config = dict(
    norm='rmsnorm',
    rope_fraction=1.0,
    qk_norm=False,
)
MLP neurons of a small language model. Each row is named by its layer, matrix (up: input weights; down: output weights) and neuron, and shows model dimensions 48-175. Each number is 128 + 32 x the weight over its row's rms, rounded and kept within 0 to 255.
After each neuron's rows, "fires after" lists the tokens most often just before its 100 highest values on Wikipedia text that the model never trained on.

L2.up393 [114  89 139 170 143 100 151 192 121 102 116 116 137 142  86 120  83 129 109 153  58 143  65 141  82 153  66 167  94 141 131  87 138  97 134 152 162 118 147 118  63 112 134 201 142 153 137 156 121 158 141  80 141 158  86 148 124 151 123 112 129 123 154 120 210  97  86 105  82 176 103 108 117 114 141 145 129  74 155 137 191  65 159 108 142  75 130 124 160 125 145 142 148 142  84 126 142 144 159 114 143 159 190 162 109 137 138 105 140 111 161 127 167 165 115 109 106 128  92  93 134 120  70  91 129 166 122 187]
L2.down393 [130  83 133 176 120 202 108  95 138 117  81 148 113 113 133  69 168  96 120 138 202 151 147 102 152  90 147 125 159 130 129 120 135 165 110 137 144 118  82 165 162 158 159  61  78 142 141  84 144 116 109 134 110 141 205  99 139 140 127 139  91 130 169 115 150 138 113 114 142  97 110  94 111 153 128  86 116 114  62 145 129 132 141 171 168 170 112 102 100 104 142 157 105  87 140  73 126 115 166 101 166 173  81 111 142 159 160 102 159 143 106 158 138  64 136 125 187  99 122 157 156  97 154 151 100 119 118 138]
fires after: "ad", "ak", "ov", "qu", "{", "i"

L4.up112 [156 143 141  66  95 153 106 129 132 158 133 135 122  99 117 119 109 129  93 100  85 132 113 125 112  88 145 179 138 159 108  59 179 153 125 119  78 175  88 128 183 144 157 101  95 105 134 125 150 151 127 127 152 141 111 152  68 155 122 127 120 117 132 110 107 138 146 120 115 150 166 123 111 115 123 106 149  63 160 114 159 122  95 124 136 114 142 110 169 216 145 139  88 113 109 148 143 142 162 127 132 168 121 136 173  79 146 117 127 120 143 111 137 108 161 180 119  68 129 141 116 135 107 168 148 146 112 170]
L4.down112 [140 179 154 160 170  92 120 107  73 108 154 122 154 150 172 137 128  86 138 140 184 106 165 102  97 169 116 157 102 102  57  94 119 151 131 174 113  88  88 134 123 143 134 123 108 124 141 180 112 137  85 121  90 142 133 123 100 123  99  69 149 133 100 148 163 206 194 136 131 167 148  69 135  36 180 178 138  98 165 164 156 128 141 137 148  80 147 136  97  97 144 123 126 126 136 140 121 156 181 101  63 124  99 125 150 130 107 171 141 159  81 117 130 183 185 117 131 132 186 135  79 115 142  90 103 129 105 154]
fires after: "is", "ch", "re", "her", " d", " his"

L2.up420 [ 62 128 119 140 145 162 100 107 112 115 131 126 133 103 131 105 172 137 123 117 132 122 112 141 146 119 223  95 129 147 158 208 111 137 135 121 180 138 127 122  51 104 171 125 161 104 147  89 119 163 135 128 100 107 141 124  85 161 170 179  85  97 151 168 147 157  96 204 119 112 111 130 134 140 137 127 138  62 172 175 125  86 152  73  81 161 125  93 182 173 145 176 148  95 147 170 160 101 128  82 123 158 134 125 132 162 150 107 168  98  92 108 220 110 141 133 218 161 120 149  82 104 149 116 139 109 153 193]
L2.down420 [126 203 101 155  79 127  89 160 169 141 153 144  71 187  93 152 150  97  87 164 140 137 120 145 131  83 117 149 134 143 169  60 108 163  74 168  88 153 139 114 123 128  88 171 151 108 105 140 108 155 148 125 126 112  67 170 224  97 157 113 174 113 114 102  91 110  77 138 108 115  75 135 138 114 181 122 100 156  87 161 119 128 114 165 165 135 123 164  72 142 194 129 109 100 142 117 110 166 142 163 112 163 108 114 164 147 160 159 155 118 152 116 152 102 142 163 111 142  90 125 161  82 167 164 165 136  94 147]
fires after: " se", " M", " B", " St", " m", " T"

L10.up299 [138 168 155 226 139 105 111 156  34 111 136 100 129 113 123 127 151 119 163 113 120  74 149 159 140 100  96 117 124  99 163 112 107 109  82 141 174 181 142 135 138 125 175 155 111 110 118 104  95 127 120  84 132 162 128  93  97 174 127 141  92 115 141  85 121 152  63 113 139  78  59 113 104  55 167 144 129 133 166  78 125 115  89 100 160  82 101  86 145 164  79 146  96 131 124 105 153 159 124 155 118  74 117  97 150  68  82 112 131 141 171 105  46 110  87  91 150  78 121 109 154 148  95 141 140  88  95 102]
L10.down299 [102 163 111  89 116 160 161 152 134  95 107 132 130 130  88 111  95 124 162 166 127 191 130 156 145 118 121 117 188 107 102 148 148 105  77 132 113 135 118  75 158 114  91 111 113  94 174 122  78 134 122  95  90  87 153  64 123 140 152  93 146 124 163 159  73  83 129 131 148 143 150 145 103  89 167 120 152 116 156 102 130 152 174  90 149 137 106 117 113 156 156 130 125 108 132  97 114 100 117 127 117 147 166 176 109  85 139  87  75 191  73  92 129 105 129 102  84 149 125  97 101 152 133 170  90  87 104 112]
fires after: " m", " con", " b", " t", " M", "b"

L4.up900 [140 160 112 106 135 112 144 134 159  64 100 154 153 107 110 152  90  87 139  72 170 170  95 178  89 152 126 144 198 149 125 133  82 172 141 139 117 124 122 153 164 111 111 155  48 105  88 129 151 160 129 116 129 101  73 212  41  96 106  91 124 126 165 136 131 161 107  80 117 120 158 150 160  90 152 152 121 137  86 188 127 141  81 132 116 132  78  82 146 158 130 132 145  90 128 114 155 148 169 114 165 147 127  99 146 110 132 104 142 157 147 140 120 124 194 173 114  95 213 119 129 133 103 151 114  45 112 162]
L4.down900 [142  65 115 141 154 115  95 148  69 193 130 131  93 204  79 114 117  98 174 124 103  79 108  52 102  99 146 124 109 145 162 156 113 129 164 159 157 164 132 146  57  95 136 151 115 191  81 194 124 126 130 111 189 122 136 133  82 157 109 140 114 107 131 128 128  90 135 148 114 103 164  85 138  66 111  48  99 155 147 138 103 121 140 127 153  99 113 104  95 100  98 141 103 106 172 122 100 106 196 163  86 108 106 135 104  69 135 132 125 160 173 108 136 110 126 150  84 120  77 111 114 147 158  77  93 115 153 149]
fires after: ",", " as", "a", "o", "s", "e"

L6.up589 [148 178 161  79 152 104 175 157 184  91 104 100 125 145 166  67 110  98 129 153 162 120 169 101 126 140  69 168 114 120 145 105 144  74 158 124  83 165 101 126  63 144 148 131 143 102 105 151  88 167  93 107 179 157 183 141 140 106 107 147 101  73 114 163 120 128  52 141  79 115 122 205  85 130 136 139 112 148 156 137 134 127 136 179 211 113 161 132 147 197 115 126 125 107 125 160 132 120 133 194 105  74 116 116 170  85 146  94 174 143 132 129 137  81 175 138  75 122  74 156 161  99 143  96 102 108 192 125]
L6.down589 [114 127 141 147 120  97 106 167 125 108 108 159 118 166 121 135  75 152 157  71 100 115 151 106  49 180 115 152 135 104 101 146 148 105 109 108 173 151  84 124 142 118  85 111 181 154 129 158 137  58 110 120 164 132 130 138 130 109 129 107 114  86 142 137 133 113  92  91 116 104 152 176  78 170  88 174 120 171 193 156 124  98 156 121  86  89  96 121 113  98 183 114 146 107 143 128  95 128 106 184 130 196  90 163  95  90 163  69 140  93 172 155  72  87  84 129 107 158 133  77 129 149 124 130  73 165 100 205]
fires after: "b", "ir", "ay", " a", " his", "er"

L4.up589 [132 100  86 211  89 121 151 163 179 127 134 109 142 148  67 205 163 107 125 139 158 113  46 192 169  97 116 189 107 146 125 192 170 101 165 105  39 153 191 192  95 106 156 120 133 136  81  77 173 137 183 120 143 115  68 123 114  89 152 125 112  87 135 112 167 103  68 134 147 102 146 116 185 146 106  98 114  82 140 123 113 161 148 136 114 178 135  99 124 117 148 148 125 178 135 135 156 120 155 114 145 120  83 141 130 122 102 119 121 156 115  88 106 168 120 151 108 136  88 119 188 145 157 113 169 117 134 148]
L4.down589 [166 105 104 130 132 196 137 110 130 116 135 129 147 126 147 150 114  86 127 114 130  86 132 152 185 129  92 143 128 135  87 119 126 146 114  84 114 113 164 126 128  76 148 147  93 168  96 121  95 141 134 150 162 126 151 137 138 157 115 196 142 141 112 147 180  96 192 128 135 149 172 205 177 184 104 127  96 125 145 104 217 136 178 127 121 154 178 156 117 137 145 132 133 106  84 130 108  97 102  83  72  76  58 111 182 139 118 155 109 135 137 164 185 136 122 117 139 145 131 138  91 130  80 106 108 123 166 108]
fires after: "r", " T", " t", "t", "-"

L6.up23 [174 205 165  82 104  82 140 154 121 131 163  94 135 185 144  79 145 109 105 131  40 142 138 142 174 111 187 160 147 129  95 128 171 114 141 194  94 150 148 115 108 110 193 127 129 131  83 135 142 152 154  78  45 112 102 188 125  91 113 154  52 132 154 134 154 113  94  85 145  64  95 177 140 150 133 184 163 129 108 142 161 143 144 130 103 121 114 140 145  96 180  74 128 107 104 170 107 142 137 113 166  67 116 200  87 154 141 147 125  65 135  94 114 166 159 127  70 104 131 116  91 102 140  62 109 115 142  94]
L6.down23 [158 155 145 158 239 120 198 118 130  70 107 142 147 155  87 162 154 125 167 147 131 116 122 151 122 108 145 129  95 140 115 133 150 135 112 150 128 150 139 169 107 124 144 105 144 137 200 111 172 148 188 100 114  74 161 120  71 149 163 110 121 101 126 195 170  62 136  97 165 105 140 200  82 120 116 130 129 150 151  90 189 119 113 134 118 122 117 127 146  72 131 107 135 171 137 152 110 119 172 137 117 146 119 199  69 122 154 136 170 123 140  86 133 110 131 105 176 114  68 108 139 177 128 123  81 151 110 174]
fires after: "er", "h", "os", "b", "w"

L10.up125 [129 125 105  54 150 163 114 144  78 129 115 143 114 167 122 137 105  95 147 117 100 192 107 179 183 134 119  60 149  98 139 173 136 123 130 106 177 174 124 128 133 121 125 164  65 175 113 101 130  92 141 101 173 111  59 107 107 102 113  89 160 186  66 124 108 110 177 106  94  61 148 194 116 109 132 134 129  93 121 166 177 131 146  82 139  89  99 124  89 104 115 186 151  96 145 170 230 119  71 132 152  89 137 143 127 165 146 147 128 119 158 107 122 119 130 121 133 147 126 158 189 127  60 134 176  71 136 106]
L10.down125 [138 147  60 113 118 176 141 113 148 100 120 199 105 153 173 101 118 158  77 150 103 104 167 130  82 155  95 147 181 168 108 174 142  71 170 220 135 153 153 130 129 140 210 106 152 111 122  62 149 168  71 112 150 147 148 146 199 124 173 195  76 119 115 125 143 148 170 180 131 158 126 150 122 136 146  97 146 142 110 112 147 139 140 141 118 123 140 170 154 198 109 134 150 122 143  88 176 127 136 111 174 101  64 121 189  95 104 128  97 173 120 152  89 155 138 127  87 188  88 166 164 129 128 120 157 144  98 183]
fires after: " in", " s", " a", " to", " o"

L4.up115 [ 80 115 112  42 147 107 118 133  90  87 143  80 127 191 133 133  74 180 145 138 130 147 149 128 170  90 142 162 101 204 115 111 104 190 132 145 136 113 107  67 147 131  97 149 137 111 134 152 130 114 145 127 163  61  89 158 125  98 108 127 120 105 107 172 135 153 107 106 142  99 143 131 134 101 133 114  97  95 136 114 151 136 111 159  63 129 169  86 159 113 108 150 105 131 123 156  85 145 129 136 120 163 157 143 128 147  60 187 110 106 164 169 163 111 241 132  98 184 222 141 157  82 151 100  83  91 127 162]
L4.down115 [139 119 116 114 167 137 168 120 148 123 130 119 104 189 163 138 114 135 132 173 136 139 158 124  62  90  87  99 115 150 122 107  58 116  93  80 181 103 150  87 170  85  88 101 191  99 172 106 170 134 129 165 131 122 121 123 189 177 105 131 116 103 118 105 124  99 120 131 165 165 187 129 103 127 101 162 196 151 109  94 116 145 129 167 103 148 177 100 131 135 107 145 153 182 114 124  89 157 131 103 154 154  98 112  90 161 115 101 106 108 138 153 119 147 168  64 160 122 140  61  93 120 146  88  93 150 108 107]
fires after: "b", "p", " s", " S", " w"

L2.up999 [146 140 148 113 135 111 116 136 127 155 117 185 209  91 114 130 182 109 160 103 109 182 163  74  96 159 104 136 122 118 114 104 177  76 135 134 141 130 127 137 132 123  96 159  82 150 143 124  91 106 118 120 140  91  98 127 157 145 133 104 145 137 162 181 170  63 152 159 112 189 132 166 164 118 104  86 148  95 134 112 135 166 107 137 117 134 158  88 133  90 116 143 174 143 137  87 103 222 111 187 213 114 175 167 155  79 184 139 100 101 171 159 172 132 130 152 189 132 103 182 169 170 130 155  97 137 188 100]
L2.down999 [130 160 137  95 115 144 159  94 184 111 192 166  80 134  97 140 189 151 196 143 208  87 153  89 127 135 124 140  75 192  96 108 126 150 100 159 141  96 114 105  98  79 131 103 156 159 176  57 103 159 136  99  90 105 142 138 148 149 121  80  99 109 113 108 134 116 121 143 136 139  90 103 165 144 160 124 116 162 144 144 194  93 164 157 205  90 143 163 136 125 118 195 168 150 140  96 112 169 138  61 115 146  75 151 103 138 186 100 104 158 102 156 143 113 134 126  91 101 198 130  56 117 119 102 158 154 146 130]
fires after: "s", " s", "x", " S", "ou"

L8.up384 [138 153 101 116 103  84 134 122 127  86 110 128  93 150  96 147 147  86 175 109 128 166  93 128 146 148 129  90 103 167 155 160 137 173 126 117 186 151 135 158  81 185 120 117 140 150 138 133 105 131 111 161 107 102 114 161  83  93 141 117 139 185 104  99 168  95 151 113 126 153 154 181 132  90 160 120 118  71 161 142 148 162  91 113 122 126 123 106  47 110  77 173 105 108 180 105  83 160 115 161 114 159 102 144 150 178 207  58 110 125 158 141 121 124 140 111 160 155 136 130  75 168 121  89 149  53 143 176]
L8.down384 [ 98  64 141 138 139 196 136  87 144  95 152 118 128 204 109 121 111 168 147 148 144 189 195 116 120 104 107 119  83 112 157 138 136 154 140 141 108 161 181 134 140 126 111 155 109 101  92 107 165 134 129 125  80 118 128 130 171 142 103 137 147 151 137 180 133  97 154 155 125  69 139 141  91 102 142  98 114 159 139 139 143 137 104 131 106 103 104 147 130 146 139  56  80 134 151  73 135 123 119  49 108  62 183 110 138 122  88  81 181 125 122 109 147 107 145 134 168 164 119 166 176 107 102 133 104 128 122 147]
fires after: " s", "s", "u", " a"

L2.up334 [109 159 107 143  85 122 128  81 141 156 136  96 207  89 106 171 191  73 130 142 114  61 116 103 103 110 115 135 128 154 188 135 130 135 101  77 129 210 146 170 144 158 144 103  48 140  85  65 133 143 151  76  49 116 101  90 185 143 142 180 115 116 140 128 117 115  96 128  94 155  98 160 156 160 176 128 139 153 148 131 181  94  80 154 126 131  92 162 150 153  93 121 160 125  29 154 120 108 115  96 150 148 148 122 154 131 143 177 140  76 148 104 152  86 160 146 192 121 117 165 118 187 105 138 136 110 114  79]
L2.down334 [ 92 154 125 104 118 146  89 118 150 158 146 180 173  96 108 133 115 129  94 147 177 114  85 134 101  98  84 177 125 205 106 111 131 179 119 158  66 175 127  71 132 150 166 156 144 112  83 140  97 107 114 139  66 115 152 169 141 148 146 203 120 154 153  84 133 120  66 132  98 164  79 149 180 128 138 112 155 181 144 143 154 166 122 123 140  99 159 214 140 155 110 114 159 111 135  97 132  74 115 147 101 165  99 151 147 204 141  68 120 151 127 120 157 136 120 169 150 121 125  40 134 152 115 105 129 169 112 119]
fires after: "s", " s", "es", " m", " S", " M"

L8.up51 [ 96 168 218 128 186  76 161  90 117 172 140  99  69  80 163 151 109 149 136 196  81  93 102 123 162  86 113  72 141 142 113 195 131 151 144  80 187 137 137 206 176 110 117 177 159 144 176  97 131 136 114 158 127 105 114 115  86 137 139 149 114 179 145 105 112 159 148  94 163 143  98 146 123  92 152 145 138 145 133 116 110 104 134 132  77  94  55 114 120 140 180 157 146 138  83 187 217 136 110 106  90 149 137 125  97 104 102  94  73  94 171 119 115  93 107 116 150 140 174 135 165 114 131 216 164 114 115  95]
L8.down51 [ 97  97 130  94  82 124 191 163 114 123 176  95 108 145 175 147 181  85 140 116 123  76 131 178 109 135 144 106 175  94 108 103 145 148  76 138 144  91 126 144 141 156 129 102 135  95 138 163 159 132 109 164 136 106 138 122 139  87 148  85  70 163 120 196 119 140 151 116 121 164 137 153 121 133 159 149 149 144 134  70 134 175 145 100 127 153 141  99  72 130 143 120 125 141 187 165 138 133 104 138 137 171  45 144 111 160 129  83  85 121 112  91  90 181 107  97  71  77 132 110 158 173 117 139 126 103 106  99]
fires after: " con", " t", " his", " m", "s", " S"

L2.up421 [149  83 122 127  86 108 133 101 153  74 188 155  67 152 117 140 127 103 113 122 193 178 157 121 160 148 147 181 149  95 155 119 187 144 125 153  96  73 204 125 114  85 128 148 142 120 109 163 137 119 134 178  77 182  87 131  99  92  93  52  44  99 159 115 124 101 115  89 101 162 183 106 167 172 129 139 174 133 165 115 110 101 130 134  96 105  56 145 104  82 126 122 115 143 139 131  94 102 189  98 114  84 129 139 148 120 107 103 169 174 146 116 129 115 137 125 125  92  72 119 125 128 131  94 161 116 169 183]
L2.down421 [ 70 145 128 115 156 114 185 159 121 130 148 122 157 134 131 142 115 137  98 117 128 163 176 157 133 111 125 108  82 168 164 134 177 134 157 138 157 155 116  31  72 128 139 164 108 109  69  78 120 121  96 170 116 121  87 162 134 153 145 137 135 135 183  87 137 122 130  70 183 175 181 108 184 164 126 100 129 162 139 131 137 139 154 157 113  98 177 107 149 166 115 186 141 158 116 112 123 147 140  82 140 117 120 163 137 152  84  75 118 138 105 119 169 134 142 145 126 142 144 181 164 117 143 163  84  94 157  85]
fires after: " re", "e", "is", "c", " d", "and"

L4.up371 [131 156 152 127  97 172 130  83  97 126 137 148 141  94 104 180 173  75 178 104 123 149 118 124 205 135 205 104 138 151 112 146 137 104 113 151 180 109 197 127  81 109 169 110 154 136 132 134 130  85 166 106 147 122 148  66 145  71  76 120 159 115  98 112 134 136 117 111 102 112  91 110 111 148 124  71 125  91 112 121 140 160  92 163  86 124  51 121 140 176 123 127 154  96 151 115  99 166 174  91 107 119 176 155 129  77 144  72 136  51 161 120  96 124 187 122 129 173 155 147 109 109 118 165 126 169 177 143]
L4.down371 [121  95 159  98 142 134 141 150 149 118 120 149 181 148 112 152 173  70 147 140  82 112 106 103 138 119 133 211  99 154 125 120 141 156  66 113 149 118 118  69 109 127  89 115  86  91  56 137 136  80 113 167 116  82 151 113 149 109 158 216 107 106 105 152  92 168  70 153 210 103 171 133 155 130 169  50 126  78  96  97 162 160 128  74 105 128 124 157  96 156 152 137 140  94 164 121  80 152 145  96 102  85 181 144 139 122 125  93  94 127  62 177 155 154 157 127  86 174 128  85 152  97  78 125 169 107 120  58]
fires after: " t", "d", " a", "y", " T", "nd"

L6.up907 [ 97 120 134 236 117 135 137 203  83 113 141 128 167 101 164 113  78 207 146 148 118 125 106 139 130 107 123  51 182 171 129 154  94 134 102 131 122 108 133 153  85 134 105 159 181 145 147  95  99 130  68 130 153  88 100 175 114 134 141 117 173 160  69 126 117 112 104 196 126 125 206  90 110 163 111 125 133 109 150 114 203 158 122  96 128  90 114  95 100  87 150 130  99 188 139 142 188 121 129  83 126 136 128 134 119 110  85 127 135 158 163  61 141  88 189 145 104 147 147 148 192 152 119 161 111 126 123 161]
L6.down907 [ 93 113 160 109 131 109 114  80 166  95 144 132 127 148 141  99 143 113 167 155 120 112 127  84 154 159  98 157  71  96 133 180 157 132 130  69 149 105 134 174 147 110 123 128 165 170  94 126  61 141 139  92 146 133 102 102 161 107 110 125 124 107 119 118 157 112 120 149 187  91 167 114 158 101 144 171 167  98 119 157 144 113 101 129 196 152 184 160  94 105  81 113 144 128 131 155  79 127 112 105 137 116 138 167 107 167 149 102 186 138 112  89 129 178 144  68 127 132 120 120 132 123 127 129 159 126 149 107]
fires after: "ut", " D", "on", "ie", "ish", " con"

L7.up344 [157  99 137 132  76 159  92 106 133 112 107 117 114 179 130 179  87 162  74 169 163 125  96 159  95  90  98 180 192 136 135  78 146 117 147  96 189 155 115 147 146 144 112 126 112 154 125 209 108 116 103 118  67 150 120 116  96  60 191 168  34 169 133 124 147  93  96 138 126 151 167 116 141 169  62 114 113 130 136 100 143  42 118 124  94 169 150 156 132 126 124 132 153 157 134 165  84 121 165  98 105 152 109 129 149 115  98 124 162 131 121 138  72  79  84 123 149 106  87 141 115 115 129 122 170 150 152 127]
L7.down344 [ 99 151 111  73 184 129 135 103  88 132 148 112 112 133 178 127 116 143 136  84 179 125 173 203 136 172 124 149 127 133 139  91 161 179 132 199 166  87 155 142 101 144 123 133  95 161  88 123 188 115 114 161 157 118 111 105 117 183 150 143  81 194  77 125 115 164 164 108 186 143 133  72 120  45 119 128 152  59 111 137 142 157 144 105 100 116 170 110 105 150 155 174 127 167 108 129  76 130  90  75 168 129 116 157 115 159  89 137 173 201 105 155  83 143 150 138  92  80 126 136 146 137 129  93 164 150 173  88]
fires after: "v", " re", "is", "re", " l", "i"

L7.up176 [122 167 152 154  95 119 167 124 191 168 118 158 127 126 120 163  99 105 168 137 113 137 134 189 154 142 118 116 101 118  70 118 133 199 164  81 131 181 105 149 141 119 158 108  67 118 161 162 122  85 117  80 111 171 166 140 125 155 104 155 134 108 182 104 184 193 119 102 110  90 153  69 131 132 141 118 127 110 183 111 116  94 137 160 153 123 151 105 116 164 136 155  55 135  90 115 172 109 153 119  90 207 171 175 123  91 131 157 113  80 129 194 113  79 173  76 126 102 145 154 201 168 125 138 122 149 137  79]
L7.down176 [101 144 112 109 141 149 109 186  94 131 181 125 158 118 131 111  88 171 191 112 171 162 187 130  99 124 152 152  99 163 245 114 174  82 113 175 128  99 110 173 170 182 146 138 101 106 104 132  94 136 134 102 103 131  78  89 142 131 126 135 134 187 126 168 134 143 198  88 140 167  61  79 143  91 178 153 185 130  85 182  99 129  87 134  61 153 142 112 150 152 118 110 129 182  96  98 110 121  55  99 197 129 126 168 120 164 147  92 101 146 131 143 132 137 152  95 110 163 142 140 163 154 195 177 115 125  98 102]
fires after: " b", " a", " s", " re", " d", "v"

L4.up827 [128  85 159 127 153 113 106 128 188 157 160 130 113 148 148 139 120 120  78 142 100 147 110 129 183 151 144 109  97 137 130 118 127 162 147 120 166  81  96 173 178 164 180 143 162  81 145 183  62 123 144 117 180 148 108 150 120  65 127 123 154  93 125 124 206 112 125  91 134 142  73 168 147  42 180 121 104 133 105 138 144  80 168 166 108 123 150  90 125 195  95 144  62 155  86 118 121 120 141 124 140 127 119 121 103 121 123 182 104 128 121 137 104  93 160  69 130 148 102 109 172 146 166 142 175 124 189 161]
L4.down827 [ 90 193 101  91 175 156 118 164  90 157 158 127  96 156 154 106 129 154 131 143 145 114 153 146 125 126 127 125 131 148 126  74 109 125 126 120 158 100 125 151 122 165 108  76 149  58 112  74 102 158 114 126  74 115 116 157 158 131 170 131 146  81 184 111 134 135  81 174 158 107 113 103 169 127 109 120 146 159 132 133  90 153 118 109 105 126  86  80 167 121  65 153 135 135  88 157 145  33 142 183 158 161 173 163  78 187 121 108  87 171 121 177  86 186 147 140 166 215 134 159 136 125 153 128 141 128  70 133]
fires after: "g", "c", " s", " r", "p"

L2.up738 [121 138 151 108 105  71 177 160 133 115  48 135 136 102 152 108 168 127 106 148  96 142 104 127 130 120 189 152 138 158 151 125  91 140 121 120 151 178 111  97 113 181 149  84 112 168  62  78 115 124 164 108 114 136 119 108 107 156 159 168 177 197 139 129 161 139  58 122 161 141  96 126 134 153 162 154 117 147 117 154 141 133 120  83 103 184 156 139 120 136 143  90  68 101 124  71 155 107 132 143 167  84 105 164 197 137 130 167 113 154 117  78 154 148 160 164 162 132 126 109 147 161 177 138 104  85 111 183]
L2.down738 [150 107 150 100 135 108 125 127 112 193 141 122 140 166 146  98 117  57 133  11 169 145 116  90 142 131 224 149 134 163 136 191 169 130 130 180 124 187 109 100 156 104 165 175 178 107 108 116 181 144 142 162 133 112  43 159 177 119 135 154 126 145 130 109 124 142  67 132 142  91 168 136  94 204  94 136 155 110 130  86 152  92 150  98 171 116 150 143 125 145 160  71 109  75 127 119 144 153  88 109 115 100 121 137 138 143 113 108 214 183 100 149 155 154 169 148 148  86 146  89 110 163  65 137 102 167  72  76]
fires after: "p", "es", "ra", " M", " P", "ich"

L4.up492 [122  87 146 141 141  67 121 132 130 151 144  92 143  93 127 172 164 100  65 108 130 134  89 121 161 106 131  98 157 181 122 121  84 121 139  53 147 143 173 117  96 128 144 146  32 141 108 113  95 122 142 155  93 136 160 134 112 144 111 148  49 100 182 158 109 134 104 143  46  58  96 118 139 157 138 105 199 131 149 178  82 183 140 161 152 112 132 194 131 126 118 136  87 112 102 128 132  72 153 112 116  85 151  77 106 146 170 122  88  93 101  89 145 150 168 159 128 163 109  82 147 130 163  96 127 146 142 145]
L4.down492 [156 105 139  96 143 181 124 147 109 126  58 198  96 107 175 118 176 103  35 108  80  55  87 146  96 127  83 136 126 150 113 140 163 130  88 164 142 134  60 120 158  89 171 142 130 117 105 134  96 127 117  67 111 100 104 107 125 104 146 121 103 145 105  71 206 103 148  82 197  86 136 143 123 222  99 148 149 127 168 120 151 115 158 117 143 128  96 190 149  82  99  94 136 146 129 173 114 123 162 111 116 117  94 158 132 141 152  83  78  73 130 109 140 142 207 128 122 107 144 125 164 125 132 139 173 191  94 183]
fires after: " m", " M", "1", "c", "M"

L2.up596 [ 66 133 139 140 152 155 122 167 109 109 136 103 122 122 148 169 118 151 136 102  79 132  52 116 109 143 106 203 136 192 196  74  99 125 140  67 115 121 188  91 108  96 130 124 123 129 162 162 181 111 119 105 137 135  66 125  87 107 139 116 102 123 161 114 126  72  59  78 151 164 119  78 131 104 157  90  85 159 122 132  89 134 111 102 144 141 180  93 137  99  99  52 168  80  90 145 135  75  76  59 167 136 148 165  99 121  83 209 198 129 147 118 144 131 115 133 142 126 113 110  79 174 117 181 122 123 169 168]
L2.down596 [120 123  78 175  73 121 167  93 180 133  90 168 102  93 166 138 115 129  44  95 131 123  70 166 129 150 133 167 118 115  75 151 154 118 175 110 106 101 121 157 132 167  60  48 119 117 130  96 117 140 162 151 120 110 122 135 122 167 217 125 124  89  95 124 193 114 102 125  95 149 138 106 134 168 177 119 181 108  97 105  96 137 109 100 116 142 151 177 113 132 131  93 134 124  98 145 138 143 167  88 141  85 106 124 133 130 166 141 118 186 106 120  94  84 104  96 126 124 147 117 119  97 170 106 106 181  60 140]
fires after: "-", "ur", "ak", "e", " E", "{"

L4.up282 [121 182 183 145 126  87 111 221 157 152 154 112 164 131  82 152 121 105 146 108 113 169 110 177 121 165  70  88 199 149 132 161 137 150  85 128 163  79 135 168  60 128 204 183 140 113 140 110 137 165 103 176 106 107 111 163 127 150 182 108  84 171 156 135 136 178 201 152 146 114 174 104 190 102 172 159 135 125 130 146 144  75 125 167 138 146  94 143 150 120 115 108 162 107 108 153 124 179 157 120  84 117  98 181 150 120  68  94  91 154 126 170  86 128 183 146 149 110 148 166 103 101 136 121 147  94  89 162]
L4.down282 [ 87 118  80 117 176 136 181 145 125  92 153 153 104 140 130 196 103 123 111 139 140 156 147 107 184 124  72 115  76  73 200 159 140 174  75 108 130 199 178 166  96 120 108 167 140 162 112  88 156 150 184 111 152 160 196 172 137 106 130 132 177 154 134 156 126 149 169 111 198  95 119 138 139 178 137  79 163 113 117 112 128 138 145 117 174 128 182 115  98 125 126  67 130 141 160 135  80  96 157 133  98 123 152 139 110  97 169 166 175 167 194 117 186 130  62 129  74 122 123 101 138 109 177 154 118  90 127 137]
fires after: "e", "em", "at", "a", "el", "ol"

L7.up701 [176 146 127 114 143 114 100  94 106 131 184 118 196 145  93 147 104  71 116 116 171 105 146 136 159 145 139 124  96  91 145 206 105 136 150 155 117 145 129 154 135 118 154  31 141 147  66  96 185 173 149  99 192 123 132 147 120  92 166 118 149 161 119  52 154  87 124 126 116  90 163 134 108 143 149  81 148 110 162 184 120 107 130 148  73 160 158 121 112 198 119 165  98 113  83 127 169 121 163  97 127 110 129 111 144  87  83  99 137 100 154  83 120 171  85 107 169 146  94 154 138 124 158 132 106 125 171 166]
L7.down701 [175 116 122 128 188 166 172 129 168 143 125 136 130 163 110 106 160 130 118 164 109 116 140 164 158 139 111 164 126 120  95 100 125 126 144 124 192  97 140 119  99 100  94  75 113 179 131 124 128 136 130 123 161 125 158 155 186 143 142 109 109 158  92 120 128 150 103 156 157 139 118 124 147 120 104 145  99  88 143 143  96 112 136 133 114 105 138 157 131 109 148  88 220 109 137 133 118  56 108 154  84 169 111 105 170 155 129 102 105 125 140 226 158 107 104 112 139 149 136 112  81 138 151 104 155  72 136  71]
fires after: " p", " g", " J", "an", " t", " T"